Weights of a small transformer language model: 5 heads of 64.
MLP neurons of a small language model. Each row is named by its layer, matrix (up: input weights) and neuron, and shows model dimensions 112-175. Each number is 200 + 20 x the weight over its row's rms, rounded and kept within 0 to 999.
After each neuron's rows, "fires on" lists the tokens most often at its 100 highest values on Wikipedia text that the model never trained on. A number after a token or word is its count.

L7.up650,184,238,184,205,136,174,211,184,162,239,196,175,194,197,207,213,206,204,201,183,244,188,228,206,213,197,198,168,217,209,194,202,201,180,198,220,224,198,218,198,199,203,163,200,172,203,180,202,195,210,175,205,191,228,214,184,183,211,206,231,194,182,196,231
fires on: "," 21, "1" 13, " (" 12, " | " 9, "oss | " 7, " of " 5

L3.up888,177,235,204,179,208,203,231,208,189,201,203,177,181,211,178,205,231,223,211,188,204,211,212,208,192,198,212,190,194,230,228,195,204,205,197,216,218,204,216,224,172,177,218,222,176,201,215,232,231,192,211,170,169,234,203,189,206,212,173,216,206,201,210,212
fires on: "." 55, "-" 9, "21" 4, "9" 4

L7.up1589,243,201,202,207,205,203,210,185,218,190,169,185,198,203,214,163,187,225,209,231,199,191,180,226,221,217,186,166,222,199,205,156,206,195,209,190,204,209,226,220,169,209,216,198,206,216,203,188,179,192,218,203,212,199,185,208,195,223,207,219,219,234,201,200
fires on: "\n\n" 45, "The" 10, " The" 6, "|" 6, "1" 5, ", a" 4

L3.up1252,213,225,210,182,252,176,215,211,246,177,207,203,166,200,237,158,219,169,203,198,191,258,182,212,206,187,216,222,229,190,212,202,207,216,257,183,191,249,209,170,198,216,182,174,182,191,178,200,202,187,210,187,244,204,192,202,151,215,182,188,221,228,149,234
fires on: " m" 17, "m" 10, " km" 10, " country" 8, "av" 4, " under" 4

L5.up360,230,204,160,178,183,187,209,194,177,228,189,202,201,206,237,181,200,198,196,205,198,197,215,187,216,225,217,215,198,194,207,219,159,236,210,202,211,180,180,210,191,177,195,196,161,150,187,210,182,180,186,196,199,202,169,208,216,205,240,208,228,171,200,217
fires on: "or" 18, "i" 10, "–" 9, "al" 6, "ark" 4, "ir" 4

L3.up493,198,179,188,216,220,176,192,201,186,207,225,203,213,194,221,174,201,211,190,224,184,203,211,171,198,206,152,183,216,211,201,147,208,246,232,221,198,174,201,178,203,204,173,171,172,213,199,218,174,162,195,185,212,166,165,210,204,218,219,178,189,213,185,187
fires on: "1" 28, "–" 6, " –" 5, ", " 5, " December " 4, " (born " 4

L3.up1494,214,187,208,210,191,217,203,156,182,190,200,226,174,184,172,211,196,202,174,206,194,197,199,200,208,184,202,201,173,231,164,182,201,217,210,205,194,218,184,195,201,246,229,179,220,190,209,203,205,195,218,157,158,188,199,203,183,220,185,171,177,178,176,187
fires on: ", " 39, "up" 17, "l" 4

L3.up618,201,224,183,187,219,174,215,188,227,183,192,220,221,194,188,234,192,171,212,182,234,190,209,212,229,201,181,201,184,199,218,165,233,220,235,182,139,201,170,226,225,214,199,205,199,217,220,158,223,211,219,178,216,199,184,233,233,215,199,188,240,216,174,187
fires on: "\n\n" 37, "\n" 15, "^{(" 6, " non-f" 4

L3.up1082,162,185,186,177,193,170,192,234,168,217,193,179,194,168,241,215,227,175,172,177,203,223,211,222,198,222,173,206,210,209,186,173,195,198,255,204,199,163,194,174,216,231,225,236,231,193,179,185,206,213,154,179,170,221,216,189,229,169,246,174,187,197,195,185
fires on: "ain" 14, "ite" 13, "at" 12, "in" 9, "ote" 7, "inn" 5

L7.up1620,236,152,171,182,231,205,204,185,196,216,224,203,146,184,202,207,175,206,188,232,224,194,213,245,219,186,199,178,213,139,190,209,189,196,200,236,200,173,195,227,226,212,232,193,187,222,171,161,199,203,187,248,201,240,192,157,211,141,220,210,207,182,194,198
fires on: "1" 23, "2" 10, " (" 7, "ut" 5, "abor" 5, "ot" 4

L7.up829,183,206,208,188,192,242,184,219,185,198,227,197,199,170,149,213,214,246,239,198,198,206,182,192,203,197,186,202,198,202,182,217,194,227,225,168,188,181,164,199,184,229,187,203,187,175,208,197,233,205,221,193,186,196,156,206,198,206,193,220,148,194,190,194
fires on: " | " 24, "eb" 11, "ib" 7, "." 4, "b" 4, "q" 4

L7.up758,205,212,206,203,203,237,204,233,180,222,199,221,203,205,211,200,205,190,202,211,184,170,176,182,196,195,206,205,197,195,200,192,219,209,158,172,238,193,202,226,193,183,164,182,216,190,180,227,235,183,202,244,218,179,204,183,211,168,188,181,193,199,208,209
fires on: "ri" 16, "y" 12, "hy" 7, "ing to" 7, "ry" 5, " could" 5

L3.up1717,225,211,187,217,200,229,189,192,179,173,195,211,177,188,201,190,235,173,205,225,176,222,205,188,202,193,241,241,178,195,187,192,227,172,205,213,176,158,187,173,204,174,207,174,169,181,197,171,193,205,182,183,220,192,212,212,199,204,183,186,183,200,182,201
fires on: "," 24, ", the" 17, ", a" 11, ", S" 10, ", " 7, ", U" 6

L5.up1175,186,210,201,191,193,179,197,201,204,212,190,201,215,202,180,184,212,200,201,182,232,183,190,185,222,212,250,213,201,181,236,207,216,187,202,231,239,182,218,241,184,198,169,193,182,241,220,200,227,163,191,188,196,214,209,188,218,184,192,209,223,196,250,197
fires on: " (" 29, "–" 9, "ier" 8, "-" 6, "2" 6

L5.up635,247,189,201,226,228,198,163,205,200,199,184,208,200,191,197,249,242,172,184,219,215,205,153,193,225,196,213,222,207,189,209,185,201,223,167,199,200,210,230,193,223,182,233,236,218,210,212,197,208,220,229,194,231,229,194,200,189,198,220,133,201,198,198,160
fires on: " (" 41, "x" 7, "isc" 5, "en" 5

L5.up736,227,197,209,198,182,224,215,204,212,173,215,192,186,197,184,221,193,217,152,206,246,200,174,190,199,200,224,205,210,240,211,171,155,186,203,211,205,188,181,195,195,199,197,190,210,205,208,193,221,198,227,189,226,214,199,220,196,187,177,237,173,221,181,178
fires on: " and" 43, "," 9, ", or" 7, ", and the" 6, ", and" 6

L3.up1363,241,213,207,204,198,181,197,167,207,174,205,225,208,200,184,205,205,194,213,232,200,190,212,214,220,185,216,224,220,148,230,160,216,207,198,200,206,199,205,168,210,169,200,189,197,217,173,224,217,196,235,206,216,206,178,177,199,201,188,184,207,184,199,234
fires on: "1" 38, "2" 8, "ert" 5, "100" 4

L5.up1852,205,211,207,195,199,185,187,199,202,202,196,194,226,163,195,186,199,217,194,220,193,206,194,182,218,188,202,166,215,156,196,216,192,206,186,158,205,183,171,215,222,209,215,194,191,220,228,186,227,183,234,225,237,227,173,181,199,212,183,211,159,191,205,225
fires on: " sc" 21, "is" 13, "ib" 9, "ent" 8, "eb" 7, "est" 4

L5.up1531,188,200,201,209,216,185,216,193,222,195,189,187,237,209,139,218,187,197,219,210,213,234,218,194,211,201,229,203,206,207,210,202,196,200,234,211,226,205,195,201,215,194,171,201,184,207,167,230,252,186,191,178,201,226,172,192,197,218,186,215,203,236,234,217
fires on: "-" 35, "–" 25, "'" 8

L3.up186,187,204,215,190,168,205,206,161,211,157,204,210,214,183,179,205,192,180,197,192,208,198,185,173,219,200,194,216,238,161,209,241,232,179,220,228,184,193,173,209,192,237,207,198,194,219,204,219,199,233,227,179,200,195,177,201,205,206,168,206,199,199,187,175
fires on: "\n" 75, "\n\n" 22

L5.up1254,205,199,253,203,196,196,208,224,190,227,172,200,229,200,227,193,215,165,162,207,180,237,191,188,179,191,183,206,192,169,231,191,189,192,223,186,243,171,187,220,199,192,218,187,212,241,208,195,220,198,182,249,200,214,195,167,232,230,188,188,218,200,211,162
fires on: "1" 27, ":" 12, ") | " 7, " | " 7, " use" 7, "\n" 7

L3.up508,211,192,192,191,193,203,193,169,177,239,204,187,216,208,194,228,194,245,176,201,213,207,192,188,246,220,183,182,184,176,206,194,211,212,180,180,170,201,215,190,222,184,216,182,209,218,152,195,194,186,184,212,169,212,204,240,190,175,219,191,209,188,187,167
fires on: "um" 16, "ub" 11, "ou" 9, "uk" 6, "ew" 6, "if" 5

L3.up1623,206,183,169,191,215,186,195,213,198,213,219,208,204,212,194,212,173,155,230,221,198,202,211,226,181,216,199,204,212,193,207,167,166,235,207,247,221,172,203,201,203,214,208,215,212,186,209,183,193,171,196,200,191,203,173,203,184,164,205,203,207,233,199,172
fires on: "et" 31, "in" 22, "it" 9, "ue" 6

L3.up204,183,173,233,208,232,211,225,181,228,165,188,207,253,168,188,221,183,195,195,207,215,195,211,175,218,191,189,193,228,161,209,187,218,209,201,252,196,187,190,215,183,174,211,200,170,213,195,179,191,231,212,171,204,193,224,200,223,181,159,195,214,192,198,184
fires on: "\n\n" 51, " | " 8, " | GP" 6, " | Apps | Goals" 5, " rank" 5

L3.up790,195,206,195,167,171,195,234,190,194,205,213,216,225,157,248,187,218,207,222,209,225,206,184,216,211,213,216,199,185,217,197,198,212,209,207,194,184,206,190,160,174,191,229,180,201,206,176,205,211,221,187,198,222,228,205,220,216,209,207,204,201,220,182,177
fires on: " that" 22, " real" 9, " allow" 9, " ins" 7, " let" 4, " reduc" 4

L5.up1232,178,208,196,168,179,214,187,205,228,191,183,205,192,224,193,185,193,164,196,211,244,202,217,224,210,211,191,214,216,220,160,226,175,224,168,228,196,208,205,219,193,230,196,238,195,154,235,231,231,177,210,195,207,195,194,183,224,162,208,196,205,211,192,198
fires on: " of" 19, "et" 8, "ation of" 7, "s of" 6, "e" 5, "in" 5

L5.up559,211,193,224,197,191,175,170,220,193,182,189,220,214,231,191,218,209,181,178,215,220,194,218,227,170,205,211,199,212,171,180,197,199,174,217,133,188,192,188,179,175,165,248,174,210,222,181,213,196,189,214,182,224,189,219,178,177,211,185,192,193,247,222,209
fires on: " in" 23, "er" 18, "2" 13, "–" 9, "it" 8, "1" 8

L5.up1530,195,200,207,206,202,173,224,201,211,217,203,200,204,189,235,156,221,172,219,176,201,174,207,215,185,206,206,207,216,210,188,215,185,204,208,186,208,181,220,238,178,204,188,206,185,210,226,201,193,175,208,253,201,202,204,221,220,183,188,176,199,209,175,211
fires on: "3" 58, "ent" 11, " Mart" 6

L5.up1105,180,234,174,211,187,179,174,206,200,161,193,216,181,199,212,187,193,215,204,251,176,244,202,184,189,221,201,187,177,198,192,217,228,161,217,216,210,193,218,221,205,190,235,190,195,230,199,202,196,198,207,166,204,210,191,195,164,174,210,163,189,205,246,200
fires on: "," 34, ", " 10, " it" 7, " a" 7

L5.up515,178,201,191,193,205,216,187,184,223,200,196,205,209,177,195,181,219,194,211,171,195,216,182,211,189,213,178,199,170,171,214,209,199,213,172,207,209,175,205,190,184,209,204,193,190,173,230,186,201,252,157,193,188,201,203,185,225,180,224,185,234,209,194,169
fires on: "at" 13, "l" 12, "il" 9, " (" 7, "u" 5, "in" 5

L5.up814,171,211,166,218,191,129,200,176,202,220,203,178,191,207,198,217,154,220,197,223,209,220,195,199,207,211,227,224,228,184,208,212,206,220,222,219,204,199,191,195,209,198,171,212,193,202,184,200,223,199,198,223,229,206,202,226,171,200,168,208,210,224,222,209
fires on: " his" 31, " of his" 11, " in his" 8, " her" 7, " to his" 6, "'" 6

L5.up681,171,190,214,202,204,199,212,218,254,164,209,197,215,191,181,199,174,202,210,211,202,188,183,234,199,227,183,189,175,208,197,208,193,230,167,211,184,241,226,214,160,193,203,223,215,215,186,192,226,177,217,169,221,198,164,198,237,187,202,210,183,183,193,207
fires on: " (" 27, "." 16, " follow" 8, " meet" 5

L3.up820,183,214,197,211,195,202,206,195,165,192,191,222,210,179,235,208,222,184,210,165,191,211,202,203,215,217,184,245,134,224,195,185,204,194,198,199,150,205,194,222,192,194,207,238,223,190,189,173,225,196,193,191,214,164,232,216,199,165,218,218,224,212,184,158
fires on: "in" 27, "ite" 13, "id" 6, "i" 5, "iss" 4, "ing" 4

L3.up943,200,176,194,212,237,223,203,177,192,186,203,237,232,211,203,198,203,172,199,199,201,199,191,212,223,213,173,206,223,183,194,216,206,202,247,217,195,179,190,196,207,214,208,155,205,210,187,219,210,179,145,221,225,182,183,171,228,196,250,185,231,195,189,197
fires on: "1" 92

L3.up1621,153,188,184,207,160,209,201,184,232,203,229,202,185,231,225,241,151,207,190,231,214,218,176,208,244,199,205,160,183,205,199,194,171,187,211,205,202,190,212,206,223,205,210,189,219,196,180,181,220,175,186,160,208,185,200,203,170,207,186,212,173,224,224,168
fires on: ", and" 38, ", and " 8, "es, and" 5, " and " 5, " and" 5

L3.up491,165,225,233,201,222,192,236,191,227,156,171,187,234,196,214,191,209,216,210,208,196,193,166,223,222,210,172,196,186,190,217,236,211,215,227,219,179,194,227,209,181,201,200,204,166,202,236,175,170,197,216,233,221,198,214,235,211,242,199,205,214,183,172,153
fires on: "\n\n" 100

L5.up308,185,206,203,210,205,212,180,216,184,202,181,238,174,220,185,187,252,211,206,187,204,231,228,169,196,208,204,207,167,193,191,214,248,207,162,243,224,197,183,181,188,169,202,205,185,194,216,176,181,201,216,199,214,198,190,205,206,179,191,191,165,197,215,197
fires on: "," 27, ", the" 8, ", J" 5, ", G" 4, ", S" 4, " the" 4

L5.up1129,204,183,218,178,209,207,193,219,215,182,197,194,214,200,201,225,177,255,212,233,184,227,192,155,191,184,182,197,184,203,208,187,184,174,177,180,169,203,198,222,215,197,184,230,200,239,164,212,194,204,199,234,184,221,209,216,195,219,198,211,189,240,211,198
fires on: " is" 30, "\\" 6, " all" 5, " sh" 5, "; N" 4